Part of a small language model's weights.
Size: width 256, MLP 1024 tanh GELU.
Training: a variant of Muon for these matrices, 738M tokens, 6354 steps.
MLP neurons of a small language model. Each row is named by its layer, matrix (up: input weights) and neuron, and shows model dimensions 32-159. Each number is 128 + 32 x the weight over its row's rms, rounded and kept within 0 to 255.
After each neuron's rows, "fires after" lists the tokens most often just before its 100 highest values on Wikipedia text that the model never trained on.

L2.up631 [127 106 132 127 158 106  48 150  93 114 140 142 132 136 127 124  99 119 161 168 115 137 140 149 152 156  81  84 142 153 108 121 168 137  79 182 112 117 124 160 147 118  76 151 131 112 101 181 109 144 152 115 154 113 116 104 144 168 119  50 193 103 110 130  99 104 153 176 140 144  75  85 217 164 134 116 169 100  65 168 169 126 191 179  81 107 170 164 159 107 164 137 128 149 150 177  99  80 107  81 117 198 120  85 136 120  46 133 160 145 127 153 156 183 113 159  64 139 123 126  97 164  83 120 131 146 117  59]
fires after: "1", "2", "\n\n"

L5.up311 [120  83 208  80 145  97 163 182 128 155 164 117 138 129 108 144  80 160 123 171 109 119 159 169 151 147 134 112 143 128 158 144 119 134 104 131 114 128 178  64 105 153 147 111 101 111 162 145  99 126  87  95 152 127 106  60 120  91 120  61  96 134 144  76 154 116 158  98  97 143 111  81 147 102 184  98 147 156 138 177 189 190  82 146  86  87 179 123  69 168 122 114  96 140 154 136 140 129 142 120 107  73 111 120 141 119  87 112 153 152 169 119 115  86 146 204 142 113 135 121 110 100  98  67 138 140 160 129]
fires after: " | ", "\n\n", " \"", "("

L5.up201 [162 121  81 116  99 140 110 147 139 177 143 150  92 127 142  98 127 112 137 140  98 136 120 102 123 183 170 107 145 165  81 152 162  59 162 138 159 113 129 177 139  74 138 162 109  70 139  89 156 157 106 126 147 142 102 153  84 142 150  93  63 122 137  70 124  97 137 212 127 117 115 130 145  88 174 132  76 168 140 122 124 119  93 124 138 122 110 156 106 135  98 137 166 146 157 165 135 198 129 112 120 115 129  98 154 185 117 114 180 104 135  60 128 138 152  77 127 142 159 105 121  96  98  89 106  82 111 140]
fires after: "1", "2", "-", "6"

L2.up99 [183 129 140 118 102 144  51 132 124 116 133 133 143 170 160 109 163 114 129 201 182 102  94  95  92 181 113 107 140 179 157 120 113 117 125 109 139 142 194  66 165 122 124 114 137  89  71  96 121 142  98 116 154 194  98 174 109  75 143 115 101 133 128 125 123  53 129 141  95 158  95 120  81 173  97  87 138 182 119  85 184 202 109 137 127 115 118 186 175 142 112 122 117 173 117 104 130  96 192 139 142 172 160 136 205 128 134 143 148 123 156 160 138 120 186 153 119 132 147 181 171 171 130 123  52  74 135 217]
fires after: "1", "2"

L6.up381 [149 133  88 124 113 139 146 152 106 128 104 164 101 149 176 119 113 209 132 153 120 139 179 105 155 105 167 111 182 117  92  78 103 132 100 157 118  80 155 158  81 151  84  80 140 126 172  75 103 183 120  88  54 147 103 125 134  93 184 126 164 118 170  66  81  96 114 141 148  89  92  89 138 168 109 141  88 119  86  89 172 137 113 123  76 118 152 192 155 163 128 189 145 129  53 138 125 120  96  86 145 140 181 167 150 184  85 132 156 193 117 122 129 117 143 100 100  91 160  50 108 125  82 123  21  92 142 126]
fires after: " | ", "3", "1", "2", "0", "4"

L7.up431 [129 102 151 146 121 153 114 184 169 176 107 116 141 186 143  94 123 161 170  91 127 168 126 116 136 111 128 147 173 126  70 107 145  99 114 148 121  59  85 161 185 145 157 104 146 156 185 129  97 139 101 127 120 175  89 127 134 126 114 167 123 155 165 146 161  89 134  99 223 119 142 144 100 143  99 175 133 117 139 111 192 168 131 119 113 106 111 138 138 139  86 142  92  70 110  88 159  88 176  58 144  84 121 141  81 163 161 143  76 134  95 105 143 181  86  74 124 152 151 169 137 134  85  72 114  81  85  65]
fires after: " | ", "2", "0", "3", "-p"

L2.up514 [ 97  65 161 124 135 160 158 149 152  97 155  98 151 169 105 103  75 139 148 150 196  82 107 133 156 161 134 158 128 122 187 103  99 116 113 115 136 136 185 118 129 206 149 113 119 114  57  84  85  86 103 101 128 135 130 113  94 126 134 104 132 104  94 132 112 153 133 122 134 110  81  96  99 124 179  90 103 104 134 153 104 160 175  61  56 130  97 123 118 121 120 151  59  89 154 167 133 153  64 130 159 131 140 132 115 122 110 191 141 117 152 141 195 103 126 149 153 159 133 116  76 140  90 105 100 197 176 118]
fires after: "\n\n", ".", "\n", "\"."

L5.up261 [ 63 128 114 100 123 119 142 121 207 113 117 134 168  69  77 151 128 106 121 135  85 103 106 119 144 100  73  64  75 128 146  88 120 134 111 141 159 163 168  87 182 147 155 118 146 123  61 108 116 129 190 114 121  84 124 142  68 156 113 151 131 104 159 130  95 114 117  85  96 176  98 161 140  98  68 124 115 147  92 148 151 127 128 139  86 147 127 169 165 171 112 161  86  72 105  88 179 106 121 143 104 148 130  68 101 132  94 139 129 159 111 137 107  99 161 156 106 148 131 117 154 136 129 155 140 105 149  93]
fires after: ",", " in", " (", "–", "-"

L8.up711 [ 75  87  81 104 167 131 136  99 118 114  87 143 151 121 158 119 116 100 111  72 164 117 125 115 181 100 154 106 111  81 132  71  68 178  97  96 157 103 138  87 172  90  85 122 108 158 153  74 128 125 180 138 110  97 162 125 146 113 177 105 130 136 109  82 140 122 124 136 156 113  64 180 146 138 157 111 166  82 164 133 199 110 136  79 141  92 147 108 111 132 148  94 120 180  75 157 119 153 156  85 127 141 150 184 154 105 144 116 118 143 114 108  91 185  96 142 173 165  93  83 160 103 120 163 149 109 146 139]
fires after: " |", " |  |", "% |"

L2.up135 [127 154 139 150 123 126 143  91  79 149 119 144 128  98 113 170  76 101  85 117  96 103 154  94  96  94 186 173 163  66 191 105 130 147  83  85 143 112 118 185 100 174 125 125 188 126 107 146 127 140 106 144  61 153  93  19 156 131 113 111 121 129 155 177 148  90 111  91 142 173 170 160  99  82 164 124  95 129 101 125  57 132 105 170 143 125 121 163 136 132 135 119  82  56 183  93  95 156 198  79 199 111 102  88 147 122  71 146 116 149 191  86 126 169 133 138 170  97 143 155 121 138  86 100 147  75  73 148]
fires after: "1", "2", "11", "0"

L2.up328 [111 118 153 145 135 164 119 165 215 216  97 142 136 123 133  97 118  80 152 135 124 117 143 111 140 111 167 149  98 137 110 141 122 137 123 125  93 135  90  87 169  91 141 130 109 113 101 171 103 130 188  96  62  88 151 175 119  78 170 109 120 103  81 200  97 105 210 144 133 146 115 136 131 127 149 143 176 110 126 129 159 145  99  79 112 159  93  97 101 145 181 160 150  54 126 167 107  93 157 122 162 126 116 101  60  81  90 128 100 113 149  84 121 121 136 145 133  99 173 112 122 100 117 101 115 131  66 167]
fires after: ".", "\n", "\n\n", " sq"

L7.up212 [141 169 147 151 128 203  46 126 109 161  83 124  79 160 144  97 119 107 142 163 104  86 122 185 104 170 146  38 173 167  99  86 150  89  83 154 144 128 120 134  69  75 100 137  99  64 171 135  75 181 156 139 142 105 131 156 161 158  88 116 124 130  69  64 112 150 147 167 195 159 128 169 114 160 155 130 177 112  90 132 136 108  82  88  93 139 163  88 103 122 117 119 155 112 140 116 158  89 152  75  98 120  79 166 116  72 211 132 142  85 142 166 118 117 143 139  95 125 136 160 123 149 123 153 123 190 132 144]
fires after: ".", "–"

L6.up140 [139  96 123 132 149  95 135 220 118  88  97 146 136 100 148 126 145 100 133 105 197 159 136 152  96 121 141 102 131 118 184  85 120 111  92  88 140 138 151 144 122  77  83 138 128  97 121 136 100 105 100  80 204  99 111 145  98 120 164 123 106 174 143 117 158 157 114 191 134 149  80 138 193 150 116 136 105 151 162 138 130 113 122 106 193  74 145 128 135 139 141 127 102 105 111 149 117 201 132 146 102  85 179  80 137 129 132 109 106 166 111  60  80 142  86 106 113 126 129 159 118  40 163 116 139 152 112  94]
fires after: " | ", "\n", "4"

L2.up975 [156 139  92 172  92 138 143 128 140 125 145 112 140  77 128 116  73 172 126 144 130 157 138 120 159 145 137 139 159 121 149 106 155  42 185  76 182  15 154 190  57 106 167 175 151 111 117 142 158  93 133 133 101  96 161 117 121  42 162 146 117 176 153 116  93  82  76  91 150 208  78 138 149 104 136 175  94 195 132 133  64 128 145 122 143 139  98 128  93 135 135 104 105 119 150 175 131 115 147  72 107 127 146 144 119 141 137 132 132  81 120 106 144 132  79 107 161 119 130 172 117 140 111 124 145 141 146 128]
fires after: "==", "1", "\n\n", " career==", "==History==", "2"

L7.up528 [116 116 124  91 158 180 115 143 147 173 122 137 138 135 156 154 143 130  70 172 170 100 139 132  98 194 169 123 169 136 119 153 151 199  72 124 158  69 155 146 126 166 183 134 110 121  93  78 107 173 110 218 124 170 130 141 103  98 161 141  90 124  94 112  74 113 145 129 158 102  80  99 106 147 138 161  90 170 232  96 142 141  88 126  95 114  94 167 122  85 152 156  92 171 149 115 107 124 208  71 123  71 111  78 141  56 149  66 151 116 146 143 190 106 103 176 105 112 151  73 135 146  60 131 170  93 142 122]
fires after: " |  |", " |", "\" |  |", " |  |  |", "|---|---|---|---|---|---|", " between "

L5.up395 [127  97 200  69 110 142 117 134 118  89  84 189 128 207 127 147 150 149  89 113 151 129 124 141 105 104  85 159 151  99 188 140 137 150  67 173 107  87 189 123  98  98 111 118  76 192 124 173 153  99 123 151 114 117  80 105  53  99 120 121 163 102 174 105 176 188  58 116 108 172  95 122 179 128 115 135 109 129 161  97 185  73  60  72 160 153 144 118  83 129 133 180  86 181 119 129 107 126 160  92  65 153 108 142 155 161 156 114 172 117 169  52 133 142 175 145 141 101 155 129 168 127  85 133 123 113 104 153]
fires after: " | L ", " | W ", " \"", " | ", "–", " Y"

L2.up92 [119  99 149 124  71 174 116 170 178 101  84  49 153  93 135  46 160 130  93 118  99 171 101 127 105 174 118 173 104 168 153 139 172  96  90 120 112 102 129 120  93 149 146 167 110 137 135  92 104  85 112 159 165 188 182 109  99 113 151  97 161 156 146 120 100 107  92 153 114 164  81  62 179 186 110 109 162 127 130  80 162 116 100  92 109 109 145  88 148 146 140 134 145 151 132 143 174  77 137  95 147 115 164 121 150 123 154 105 164 101 107 134 124 118 110 136 143 173 151  79 120  86 144 105 101  77  80 149]
fires after: "1", "2", "4"

L2.up948 [ 91  90 194 137 164 142 147 167 113 165  77 167 144 101 112 190 135 113 126 183 173 102 140 175 114 131  89 157 135 129 182 127  89 135  60  63 139 137 140 140 144 162 165 124  77 142 107 158 146 151 128  87 123  63 114  95  79 128 141 112 126 140  57 134 108 120 140  72 114 117 112 103 144 181 171 121 106 144 100 155 172 145 135 154 116 114 166 163 123 171  61  97 137 167 181 177 112 161 133 116  87 133 165 164 105 113  83 106 147 143 156 112 129 139 172 101 123 183 117 154 113 131 111  89 129 115 112 151]
fires after: ".", "\n", "\n\n"

L2.up119 [161 131 163  91 107 164 108 182 117 138 133 146 156  65 133 132  50 130 131 107 153  95 142 136 111 156 137 113 184 142 134 133 111 138 122 154 128 216 163 102 132 118 177 126 136 168 122 117 141 103  68 116 124 122 174 120 131 126 120 180  63 138 141 143 182  71 108 135 157 138 140 125  59 150 144 158 135 172 179 149 166 136 120 144 117 100 172 157 140 146  85 140 134 110 138 111 110 117 169  95 155 126 103 145 151 125  86 137 126 150 121 187 189 117 123 103  57 117 109  96 121 161 101  61 124  58  89  79]
fires after: "0", "1", "2", "11"

L8.up261 [147  95 140 119 134 108 116 128 174 123  76  95  75 158 110 105 143 129  89 100 147 145  66 141 128 161 147 124 160  99 151 154 112 124 165 120 164  77  95  49  97  97 192 114 122  93 119  90  80 107 162 116 127 170 113 115 120 178  88 122  88 124 100 132  94 155 152 146 139 160 165 123  82 162 135 161  82 175  61 126 150 172 186 120 172 167  91 125 115 155  97 185  92 191 130 172 113  77 131  85 198 169 126 136 179 151 169 152 175  79 130  85  77 134 146 112 106 127 114 149 103 168 144 128 152 119 164  89]
fires after: "1", "2", " ", " April ", "3"

L2.up744 [170  83 172 128 130 119 156 117  78  82 124 138 159  63  77 171 106  56 165 156 121 103 145 154  89  94 176 142 109 156 139 117 138  86 122 166 127 134 159 119  71 195 133  95 119 145 133 112 123  83  95 120 128 146 143  76 148  65 113 124 165 136 102 131 136 128 145 104 137 107 143 146 123 112 122 179 141 111 113 140  90  65 119  90 176 167 123  86 137 135 122 141 124 127 121  99  89 121  64  42 163 158 139 115 125 144 126  94 172  91 124 191  85 118  93 143 127 125 144 129 132 120 141  89 122 171 105  15]
fires after: "\n", "\n\n", "|---|---|---|---"

L8.up238 [127  90  90 130  40 125  24 143 135 175 120 160 149 185 131  97 147 169 177 190 108 161 113 138 123 132 106  80 133 150 156 128 115 124 101 149 132 154 144 147 137 167  88 156 155  77 112  86 122 119 106 140 141 106  61 158 150 115  95 116 150  84 187  91 113 118 150 145 107 203  64 117 169 156 121 130 106 118 168  89 137 130 136 100 141  98 167 197 105 103 116 146 130 120  71  56 181  71 166 135 138 118 136 170  95 147  96 146 138 192 182 124 121 180 139 149 104 138 146 101 123 130  89 111 144  77  87  74]
fires after: "2", "1"

L7.up294 [108 134 136 149  88 131 178 105 231 116  83  41 128 143  95  93  95  83 140 162 133 181 115 152 171 121 126 149 140 105 116 123 142 130 126 120 149 103 127 189 107 186 147  92 136 164  99 151 143 162 142 157 123 163 146 151 111  96 161  92  94 141 130 139 114 107 140 185 134 179 192 194  60 111 131 110 108 152 108 122 177 141 150 116 157 115 136  89  45 151 117 125 124 112 122 121  81 157  99 112 107 121  95 101 152 127 125 168 172 147 177 119 159 107  81  91 140 144  96 207 143  71 106 110 132 162 153  85]
fires after: "2", "1"

L8.up930 [122 142 138 109  88 140 126 150 177 157 101  90 107 120  85 117 133 158 114 100 129 148  84 120 164 142 189  77  84  88 192  74 159 214 108 125 150  79 112 106 131  96 113 187 160 137 109 181 130 154  99 138 159 154 132 131 128 144  88 108  66 192 113 108 155 125  89 114 152  89 177 148 106  70 106 115 147  88 132 147 178 195 164 140  54  91  95 146 141 167 169 153 106 117 136  99 115  88 112 137 117 113 183 118 176 194 156 151 208 136 144  60 100 130 157 108 147 153  98 145 150  99  86 140 157 130 143  44]
fires after: "\n", "3", " | ", "1", "2", "4"

L6.up885 [152 121  97 117 120 107 143 117  73 121 134 113 186 119 138 153 143 145 141 166 148 137  79 126 127 143 129  69 166 147 121 161 167 203 158 132 156 173 126 190 146  70 154 184 150  82  91 145 157 114 106 108 113 170  93  97 110 172 147 124 141  89  86  98 170 151 184 103 174 134 114 116 128  88 122  79  75 160 100  79 112 126  99 135 115 133 120  85 177 119  88 133 155  88 107  85 123 224  98 150 148  99 183 118  94  92 181 126 142 112 154 143 145 140 140 110  87 123 147 118 105 136 182 122 115  59 135  76]
fires after: "1", "2", "6", "0", "3"

L8.up583 [102 135 116 141 119 124 116 104  88 142 156  86 182  58 188 156 150  84  93 117  82  99  87  92 109 104 119 111 137 123  69 175 186 181 178 100 180  75 118 137 137 156 159 108 166  65 158 125 120 152 145 143  84 127 186 145 114 172  86  94 120 114 121 133  87  95  78 134 136 106 101 138 179 174 157 172 101 116 155 130 171 138 173 108 150 138 143 109  85 125  84 133 154 151 130 115  88 180 117 109 179 135 119 133 156 109 140  91 143 106 139 121 174 119 145 156 144 171 114 122 162 189 156 157 131 152 130 126]
fires after: " |  |", "\" |  |", " |", " |  |  |", "1", "|---|---|---|---|---|---|"

L5.up295 [165 109 139 160 102 181 125 203 196 194  58 118 138 138 134 147 170  83  87 143 115 146  97 141 142  84 118 159 150  87 137 129  94 159 110 122 185 102 113 128 123  95 121  98  98 124 128 176 135 123 152 105 141 120 129 165 152 162 178 100  49 134 124 194  96  94 174 165 129 147 100  89  81 126 135 108 121 118  72 117 190 145  67 135 159 141 152 143 115 159 166 102  52 100 126  88 167 182 135 141  58 137  99 117 144 122 109  98  83 146 155 123  96  97 183 174 106 152 203  99 122 124  85  94 120 186 136  88]
fires after: ".", " | ", "4", " ft "

L6.up7 [ 91 178 131 115 103 127 104 108 117 101 136 174 151  76 175 130 151 176 164 115 129 138 119 113 103 174 133  76 147 133 144 157 139 103 116 134 133 112 181 156  95 148 128 137 167 115 103 142 122  74 131 100  79 152 153  84 100 125 152 114 141 108  64  89 134  83 157 130 139 132 161  64 160 162 164 156 129 119 137  82 120 155  86  79 149 123  97  94 123 134 133 179 158 107  72 112 102 144 171 126 152  67  97 149 144 158 112 134  98 139 124  81 107 178  55  82 155 196 142 108 131 121 143 145 122  77  95 157]
fires after: " | ", "0", "1", "004"

L8.up766 [ 94 110 116 115  34 188 165  85  41 146 133 144 109  94 139 139 127 130  75 112 146 125 144 155 208  98 134 118 152 133 122 175 196 137 133 195  50 114  85 162 181 141 100 139 184  90 123 150 106 135 186 150 142 151 138 116 136 158 129 113 130 140 160 132 142  61 153  53  93 128 152 146 127 105 163 139  99 167  70 140  81 115  90 107 174 130 166  74  84 111  70 150  59 127 132 120 176 113  79 165 135 118 145 115 169 150 116  97 110 169 148 115 141 156  96 125 141 118 106 134 150 150 129  95 101 124  63  74]
fires after: "0", "1", "3", "4", "2"

L6.up55 [173 113 127 137 153 188 106 162 168 174 107 122 100 138 135 189  61 150 104 165 154  68 163 125 185 144 167  96 138 142 166 135 124 124 128  92 183 160 105 161 135 121  81 133 125 106 110  88 114  73  89 121 107 110 140  99 206 100 106  96 104 137 141 197 102 110 123 154 139  84 103 176  85 144 126 135 100 208 120 102 121 119  91 132 106  50 149 133 107 156  82 170 173 176 122 142 125 124 208 131 112  69 149 114 161 178 111 150  95 169 106 125 116 109 122 151 139 143 172 169 114 165 125 114  55 117 103 152]
fires after: " | ", "2", "5", "; "

L2.up634 [144  92 117 139 167 144 114 116 172 116 186 136 143 146 120 120 161 128 116  65 120 117 190 100 158 131 181 134 138 114 152 107 120 165 121 146 147 121  88 203  98 120  96 102 146 148 167 166 127 136 120  99 138 135 156  86 158 111  97 122 168 152 139 109  84 119 182  45 115  89 131 139  95 119 118 130 168 123  67  97 157 159 127 109 100 110 139 107 147 164 115 121 148  80 143 132 110 163 127 148 138 167  53 182 160 118  68 108 116 173 102  91 106 190 115  99 153 199 122  92 156 142  77 144 157  83 101 125]
fires after: "8", "6", "3", "4", "1", "0"

L2.up952 [124 176 139 155 190 177  99  98 116 169 100 156 102 129 149  80 176  87 117 110 128 146  83 147 114 137 176 136 110 181 109 142 166  99 104 179 119 103 100 176 130  79 142 183 131 180  86 159 109 122  68 136 123 142 176 100 125 137 149 167  99 149 107 163 160 102 206  68  62 112 105  94 146 142 144 134 107 138 135 120 118 178 118 110 169 118 162 112 114  97 110  92  69 122 202 125 140  94 132 127 189  76 121 115 168 108 163 142 154 139  84 107 131 121 147 156 113 144 159 188 117  98 100 110 108  90 136 159]
fires after: "2", "1", " to"

L6.up701 [ 99 105 127 127 123 112  72 112 120 140 101 147 171  77 135 153 131 115 105 111 118 126 127  84  89 111 126 188 102 130 152 172  90 122 132 126 114 150 169 113 117 104 182 127 153  77 137 128 137 117  91 134 144 156 118 135 168  86 118 131  87  64 170  90  79 118  88 132  77 158 127 109 173  66 153 123 105 111 171 171 213 110 154 100 108 151  82 132 102 112  68 195 133 121 131 181 126 139 106 126 108 178 110  84 137 152  84 102  97 151 110 140 117 182 148 113 167 124  33 121 104 169 146 160 186 143 159 142]
fires after: " (", "-", "re", " of L"

L2.up415 [145 150 145  62 111 134  66 119  51 164 119 111 101 131  95 153  88 104 111 130 131 114 109 124  93 142 127 115 180 113 142 134   0 154 137  87 116 136 144 133  78 151 159 131 134 122 123 101 133 155  99 174 151 167  74 115 101 165 132  89 122 134  86 144  74 137 175  97  51 142 197 130  85 165 127  67 119  89 152 145 174  86 144 190  98 117 115 136 111  77 181  99  94 122 151 185  91 107  91 138 154 133 104 147 133  59 126 188 172 134 163 138 162 134 158 137 104 109 159 122  82 181 141 120 127 180 116 137]
fires after: "\n\n", " al", "\n"

L2.up681 [164 185 183 155  42 188 116 107  89 163 119 115 150 111 100 118  99  70  81 129 134 177 120 137 111  66 154  97 118 153 103 104  96 128 137  86 165  90 150 111 113  80 137 135 142 108 176  92 159 135 121  70 110  98 102 118  81 159 138 148  59 136 124 116 115 111 188 102 137 152 116  68 205  97  73 120 109 151 188 108  97 132 113  84 164 144 122 110 135  95 135  94 189 132 117 104 181 160 125 116 148 108 164 118 157 141 124 187 155 124 113 116 143 151 134 165 102 131 174 118 109  87 161 152 104  73 105 142]
fires after: "1", "2"

L5.up959 [115  98 164 108 142 131 152 112 126 144 115 115 104 157 147 103 175 103 109 117 134 134 111 178 137 132 140 170  84 173 179  92 101 198 108  97 121  78 116 113 128 152 156 165 152 120 118  62 138 123 141 126 171  96 141 161 145 161 102 155 153 172 173 138  92  86 180  87  63 102 123 122 145 112 104 124  88 161 115 114  70 157 124  96 139 195 108 144 146 172 128 107  75 179  90 151 175 133 149  57 205 120 148 109 127 113 150 115 152 161  80 117  95 198 136 120 131 158 160 143 163  50 156 196 126  71  68 162]
fires after: "1", ", ", "2", ", H"

L2.up181 [154 102 101 116  82 168 123 184 108 177 160  93 100 145   0 152 117 116 109 112 137  84 129 160 163 134  93 170 132 166 170 151  62 129 107 136 110 133 100 101 120 118 156 115 113  71 117  66  89  90 152 141 165 155 155  86 100  92 110 116 110 123 100 143 133 125 162  85 133  84 135 152 109 152 155  77 162  82 153  85 107 153 125  89  89 153 122 183 124 148 135 149 216 123 121 160 123 111 117  96 172  97 142 137 102 110 109  95  96 150 108 109 125 197 155 126 113  92  99 174 125 124 116  21 121 160 161  58]
fires after: "\n", "\n\n", " \"", " (", " Mc", " ["

L8.up715 [152 149 136  89 171 113 113  83 111 139  85  85 132 103 169 145 136 141  92 177 134 159 124  99 181 120 100 110 154 118 116 150 145 142 193  99 160 112 126 103 130 158 102 132 121 154 109  94 154 104 120 155 129 117  85 109 120  70 177 114  99 149 149 131 133 145 133 136 137 152 180 123 124 134 105 129 117 172 113 140 164 191 107 124 159 160  81 129 132 176  88 127  94 169  82  75 166  99 158  79 190 135 167 128  87 129 115 146 131 132 139 174 178 186  86  87 141 107 198 121 119 125  80  92 121  81 145  57]
fires after: "2", "1", " | L ", " "

L5.up829 [165 151 118 124 139 120 126 166 105 120 110 147 145 149 125 126 134  95 157 142 149  98 194  80 138  67 128 209 106 115 162 159 115 112 123 137 114 154 158 171  70 145 133  89  77 129 139 143 109 129 133  70  45 103  82  96  77 157 142 105 171 145 168  73  23 111 153 102 105 122 129 120 121 130 156 177 135 168 197 104  98 168  73 125 159 152  76 144 145 144 138 147  83  96 210 104 130 138 161 118 111 165 154 125 129 141 136  85 151 106 206 113 104 162 177 122 165 151 129 157 136  80 114 158 139 147 155 144]
fires after: " | ", "v", "w", " Av", " mart"

L7.up409 [126 106 175 118  94  52 167  98 143 113 166  38 195 160 104 104 135 183 106 159 148 186 139 120 109 147 131  72 120 126 190 114 168 155 125 134 143 127  94 190 133 146 139 148 176 111 150 128 145 121 165 154 150 118 120 105 160  89 170 141 135 150 145 134 162  54  85 110  41 152 186 155 106 156 126  73 100  95 178  73 187 120 118 121 116 134 138  84 108  96  87 196 169  73 117 130 145 141 145 163 116 122 161 111  86 138 147 126 172 130 107  95 132  89 140  90 137 112  93 103  89 110 126 136 146 115 145 129]
fires after: "1", "2"

L2.up252 [124 104 153 107 176 121 118  63 105 120 152 126 116 123 125 140  86 202 148 133 108 147 153 148 136 115 178 139 117 145 121 100 128 131  81  98 118 138 157 177  64 116 102  84 105 124 139 199 196 145 180  64 173  48 149  66 165 160 113  90 144 185 154 169 144 109 130 108 130 129 118 122  99 131  91 151 208 107 137 127 193 157 151 130  60 170 196 155 128 123 124  76 131 119  86 153  96 146 185  91 118 158 174 127  99 125 100  88 137 166 113 126 123 138 128  82 104 124 105 102 137 104 101 117 141 152  82 113]
fires after: "8", "1", " °C (°F", "0", "6", "4"

L7.up582 [179  93 139 141  92  78 120 143  93 163  73  80 157 128  79  92  97 107 152 205 126 143 116 138 114 167 115 110 147 135 115 110 126 141 137  91 124 122 137 124 145 136 147 168 176  93  97 130 126 125  86 158 162 186 141 143 114  89  87  83 102 133  83 136 142  91 125 106 209 106 166 107 102 132 107 103 143 102 160  90  87 160  92 181 156 114 111 127  95 119  73  87 104 124 150 143  82  90 155  58 149 114  89  77 170 144  91 120 129 171 117 147 131 149 151 105 143 105 147 124  97 124 156  84 151 135 166  99]
fires after: "1", "2", "0", " | ", "10"

L5.up494 [128 112  93 143 181 100 161  90  86  64 122  68 117 134 125 104  84  55  97 167 125 100 144 141  99 153  88 106  96 166 123 125 113 117 113 200 163 167 126 102 126 170  96 111 164  76 145  58 108 136 174 112 101 141 118 131 135 150 135  95  70 139 111 130  96 104 131 164 113 106 129 109 121 113 182 161 123 139  71 193 125  72 109 113 128 173 140 114 171 172 135 186 124 160 123 125 151 189 142 107 186  92 120 126  75 102  92  82 137 140 116  82 132 162 180  95 112 111 184 105 187 119 124 128 196 131  63 103]
fires after: "\n", "In", "\n\n"

L8.up399 [119 174 125 168  86 174 172 131  57  32 167 199 149 131 136 161 149 200 144 119 124  90  88 169 135 112 100 149 180 122 133 163 108 129  85 124 183 146 103 140  97 177  87 161 148 146 106 117 141 103 103 157  85 144  95  72 100 108 160 139 120  92  92 138  92 105 106 103 104 120 173 150 137  74 108 158  98 180 136 143  89 199 150  99 139 137 111 112 118  85 104 108 145 156 123 112  67 119 106 107 112 154 141 139 149 114 110 125 127 138 174 172 161 164 171 123 104 114 106 133 168  97 107 151  94  96  77 161]
fires after: " | ", ") | ", "| Win | "

L2.up52 [104  77 128  66 163 172 141 120  79 115 168  82 173 144 120 110 142 142 130 120 178  68  79 100 140 115 169  57 129 116 121 142  96 148 152  54 123 106 151 225 104 114 149 180 119 120 140 117  98 126 141 183 109 151 143 100 134 143 164 113 115 140 132 112 171 149 131 133 120  91  98 135 147 143 151  82 138  84 152 121 142 115  88 164 112 115 143  98 187 129 159  79 126 157 158  77 148 145 136 124 151 122 111 136 178 150 172 178 140  99 139  96  98 140 149 152 168 121 113 139 220 133 109 196 159 146 120 168]
fires after: " |  |", " |", " Club |", "\" |  |", " |  |  |"

L6.up117 [107  47 121 116  86  88  54 146 117 154  87 113 138 168 148  74 106 131 144 160 142 117 137 142 115  89 159 113 108 136 115 107 200 119 142 177 109 126  99  93  91  84 130 161 147 120 191 179 138 109 167 136 168 103 139 140 135 127 131 134 180 157 138 137 113 101  97 121 127 167 121  89 156 149 140 126 155  99 115 182 118  42  78 181  71 136 137 144 166 124 131 110 107 156 116 168 159  95 101 122 154 138 115 165 203 129 109  78 132 201  72 148 135 172 168  70  42 138 183 104 127 132 182 107  74 153  95 150]
fires after: "2", "–", "1"

L5.up1012 [ 59 109 142  88 125 129 129 149  58 127 133 131 120 133 115 111 124 185 152 117 146 126 146 178 144 156 136  96 166 119 112 165  92 160 153 135 160 134 125 149 111  20 139 118  79 137 159 172 151 128 124 153 128 160 158 108 135 136 137 151 109  78 150  99 163 112 125 105 124  93 111 124 143 135 121 172 199 197  67 123  91  88  97 123  77  78 148  76 143 117 100 138 117 121 138 114 135 139 120 123 121  72 164  80  98 153 188 153 114 131 155 147 194 162 150 149 151 127  98 136 115 100 155 110 100 136 113  94]
fires after: "\n", "1", "\n\n", "0", "4", "2"